MLP neurons of a small language model. Each row is named by its layer, matrix (up: input weights; down: output weights) and neuron, and shows model dimensions 16-111. Each number is 128 + 32 x the weight over its row's rms, rounded and kept within 0 to 255.
After each neuron's rows, "fires on" lists the tokens most often at its 100 highest values on Wikipedia text that the model never trained on.

L13.up1614 [121 123  89 121 141 188  98 174 142 170 128 161 117 170 122 122  77  91 119 115 127  90 110  81 177 173 105  87 137 135 195  68 139 137 136 166  83 183 127 133 156  64 143 145 142 120 104 147 126 178 152  86  94  49 141 123 118 102  82 102  70  67 106 109 170  65 143 107 100 110 107 144 125 129 111 109 115 114 134 207  86 128 179 139  87 186  94 151 169 130 196 118 112  88 102 134]
L13.down1614 [139 129  95 141 134 177 150 151 107 173 132 101 114  78 108 109 171  94 133 139 135 157 127  88 174 118 117 122 142 214 134 118 107 125 145 157 129 133 114 152 116 116 178 100  97  65 141 152 170 128  66 137 174 113 159 133 149 174 186  99 163 141  98 153 105 139 134  95 119 132 145 101  68 116 159  85 108 123 104 175 109 100 149 126 108 163 111 100 138 150 131 104 108  70 115 141]
fires on: ".", " St.", "an", " San", "ant", " Man"

L13.up421 [126 175 118 106 121 135  57 144 147  98 172  98 134 162 119 170 133 206 112 127 123 156 128 119 150 156 126 151 177  80 121 117 149 132 148 121 116 135 139 187 158 137 136  96  83 142 115 143 149 124 165  98 159  71 188 100  97 160 164 127 119 150 172 103 111 149 118 102 121 111 118  93 127 123 236 148 136 128 136 126 117 144 147 135 193  91 122 115 211  91 205 176 151 111 107 115]
L13.down421 [109 103 150 104  88 106  66 143 129 121 153 136 104 116 181 160 169 172  67 129 169 113 116 118 136 133 106 144 141  33 189 122 185 133 156 168 146 101 104 132 136  81 148 107 130 157 159 145 125 103 120  88  76 101 159 120 147 158 150 148 130 157 163 124 158 191 121 127 115 159 133 130 120 118 131  75 180 133 118 130  75 164 122 100 135 133 121 178  86  57 134 164 166 121 165 160]
fires on: " | U", " | ", " U", " research", ", U", "U"

L13.up751 [105 139 108 135 119 114 112  84  90 150 118 143 141 143  97 158 131  62 145 101 163 197 151  85 166 121 157 136 132  71 147 153 201 157 103 171 134 120 138 163  83 200 136 133 135 135 115 173 208 141 110  63 190 164 148  93 193 131 118 149 103 147 107 128 124 111 113 177 119  94 132 179 180 139  99 121 177 155 192  94  96 111 120 139 134 113 227 108 128 137 109 135 116 155 111 129]
L13.down751 [129 177 149 116  79  34  88 128 124 121 139  78 101  81 144 179 170  89 109  73 178 125 144  65 105 132 109 160 129  61  99 176 120 142  97 119 107 194 103 107  86 168 146 116  74 156 115 133 212 139 140 102 147 156 134 119  93 145 204 107 139 130 140 117  59  92 140 108 173 112 164 158 176 125 114 102 189 136 155 121 182 119 167 126 135 118 193  72  88 117 171 139 133 104 122 103]
fires on: " was", "ep"

L13.up987 [ 56 115 148 161 131 101 117 121 135 111 138 170  97 121 113  96 135 104 172 129 142 152 148  31 111 116 115 103 152  86 123 139 110  86 156  80  97 130 136 112 137 161 163 128 139  95 125  71 183 170  33 132 103  96 173 137 158  80 162 134 183 165 131 112 120  96 111 117 112  58 119 172 140 137 165 185 134 133 102 120 108 150 157 138 150 122 147 125 110 165 201 176  71  81 126 150]
L13.down987 [132 150 166 120 149 142 126 133 108  92 178 158 107 141  82 139 124 151 128 128  97  75 122 100 128 146 117 126  95 128 115 142 113 119 116 131 135 131 141 103  90  59 127 161 166 136 201  98 107  84 147 120 110 102 103 122 126 141 117  85 149  73  79 164 131  46 156  77 136 109 139 133 138  92 147  98 139 122 149 148 166 119 171 132 103 108 173 165 142 146 124  81 109 105 143 142]
fires on: "a,", "s,", "),", "er,", ".", " D."

L13.up209 [126 173  77 103 139 118 106 111  97 122 141 166 148 122 146 148  93 105 151 107 128 171 152 165 167 152 154 192 178 104 102  81  92 108 146 182  90 166 122  97 141 153 124 161 101 156 163 113 156 126 113 114 164 105  80 138 105 112 185 145 148 150 110 109 139 130 153 128 151 128 133  67  70  95 155 196 160 172 174 116 128 146 140 165 109 120  79 213  55 101  88 132 134  37 152 137]
L13.down209 [118 159 151 137 118 116  98 156 119  96 111 132  70  54 123 164  91 122 156  66 148 140 134 188 123 173 141 164 108 129  60 115 142 109 142 131 151  86 147 107  80 129 113 139  70  92 128  70 144 194 100 124 129 144 139 127 176 138 157 129 111  93  95 148 141 152 151 145 148 154 123  84 121 171 141 152 139 130  95 108 172 112 129 172 108 133 122 188 103  84 120 163 138 127 163 152]
fires on: " M", " C", "her"

L13.up297 [112 172  72 145  89 142  78 149 115 144 110  96  63 141 111 129 118 220 133 150 105 100 143  95 132 120  73 150 151 113  78 111 113 159 131 126 150 167 182 182 109 127 144  95  90 140 146 155 128 112 174 162 157 147 166 154 136  89 150 108 157  65 192 129  55 101 174  64 151 109 111  41 107 144 115 117 135 138  96 103  56 122 118 137 136 153  94 125 105 117 161 134 127 152 125 134]
L13.down297 [ 55 127  97 100 164  86 136 169 116 142 159 115 145 101 123 102 135 112 129 145 108 135 170 112 135 106  95 130  79 166 108 205 159 137 149 145 142 156 110 113 153 108 164 145  61 127 159 140  95 117 163 151 139 103 127  85 144 124 127 128 162 142 190 109  83 164 116 126 152 144  95  78 124 144 135 110 132 141  56  81  98  90 113 171 150 125 103 151 107 101 133 175  82 171 164 162]
fires on: " N", "N", ": N", "- N", " | O", " | N"

L14.up990 [124 117 110 118 125 216  72 153 156 134 168 143 121 155 159 109 150 163 113 156 106 169 155  97 115 151 108 145 106 130 117 151 132 121 134 136 126 139  39 176 100  88 121  70  71 117  97  98 109 138 176 144 165 121 203 168  77 144 160 148 174  98 187  85 108 116 162 140 116 105 175 108 120 164 121 121 137 154  93 164 125 133 167  76 143 173 108 118 174 170 220 130 119 104  97 149]
L14.down990 [116  71 152 136 145 139 151 158 141 147 137 146 101 141 103 112 191 123 167 176 128 107 110 112  99 158 140 165 118 161 157 101 138 121  98 137 117 167 121 150 126  93 160 126 133 124 129  87 155 144 141 161 160 171 113 105 107 142 129 119 145  91 231  93 128  92 157  93 125 100 138 105 137 143 132 134 166 154 108 106 147 115 119 108 172 157 108 102 158 137 191 110 102  76 157  73]
fires on: "an", "ar", "al", "on"

L14.up539 [147 134  92 104  90 133 119 160 124 140 130 112 121 104 122  96  99 158 138 127 125  42  84 104  98 154 130 189  95 177 148 109 115 146 120 130 175  75  86 152 177 116 166 117 111 102  60 105 150 122 110  90  71 137 115 161 155 129 184 119 106  79 108 158 187 138 102  95 143 128 119 126  84  67 134 127 131 161 154  72 189 128 154  82 135 106 123 125 112 130 107 143 116 200 103 170]
L14.down539 [129 123 123  49 124  74 143 220  79 121 121 194 144  46 137 125 198 102  66 146 140  61  92 111 167 170 141 213 126 185 131 144 101 154 163 132  94 113 103 122  62 169 131 152  99 113  86 197  95 127 111 174 146 146 152 133 117 157 174 149 139  84 148 122 125  82 166 126  83 112 166 138 166 162 100 157 122 169 103 131 104  83 126  74 103  94  74 122 114 122  61 140 195 132  79 186]
fires on: " T", " more", " most"

L14.up345 [123 122 109 107 111  39 159 156 138 150 158 160 159 149 146 140 113 148 119  93 130 163 163 123 117 125 126 125 125 108  82 150 139  98 117 131 117 132  57 224 128  70 107  79  91 118 134 148 115  88 112 144 130  98 141  13 161 162 133 142 190 116  98 164 109 129 149 128  91 107 146  78 124  99  78 115 154 145  95 141 115 131  88 129 128 114 188 118 137 119  97 180 124  74 118 161]
L14.down345 [110 151 129  95 130  74 201  85  73  85 117 123 106 113 105 130 128 183 112 157 137 133 155 107 145 181 163  92 133  95 116 124 144 119 121 112 111 147 124 132 151 106  87 154 103  72 152 151 142 136 176 122 116 156 105  71 131 133 129 118 201 160 121 134 132 163 146 148  80  99 150  99 111 140  98 122 138 140 110 124 125 117 153  81  88 131 166 109 138 109 121 158  78 156 108 189]
fires on: "i"

L13.up1822 [179 111  89 110 106 115 103 125 142  94  89  93 159 128 156 146 158 152 157 124 119 162 114  92 144 203 162 118 138  92 149 137 120 102  88 164 190 153 145 118 101  75 130 153 164 108 113 179 161  97 128  93  98 115  58 187 140 154 131 123 173  88 138 171 130  86  82  90 118 169  64 172  81 150 165 157  94 128 145  90  58 131 148 173 155 121 128  82 123 141 114 110 142 155 234 141]
L13.down1822 [104 162 151 177 109 125 175  52 173 113  78 114  95  88 141 128 133 161 154 162 175 169  91 113 112 146 145  98 119  86 129 176 127 119 129 101 158  90 130  91 161  99 145 147 162 146  71  93 140 133 136 153 108 107 157 119  70 146 184  64  98 153  87 166 188 111 139 125 152 135 175 151 151 183  94 197 117 129  90 157  93 146 158 131 133 142  94 171 165 132 130 164 133  95 174 112]
fires on: " ", "| ", " #", " when", " to be"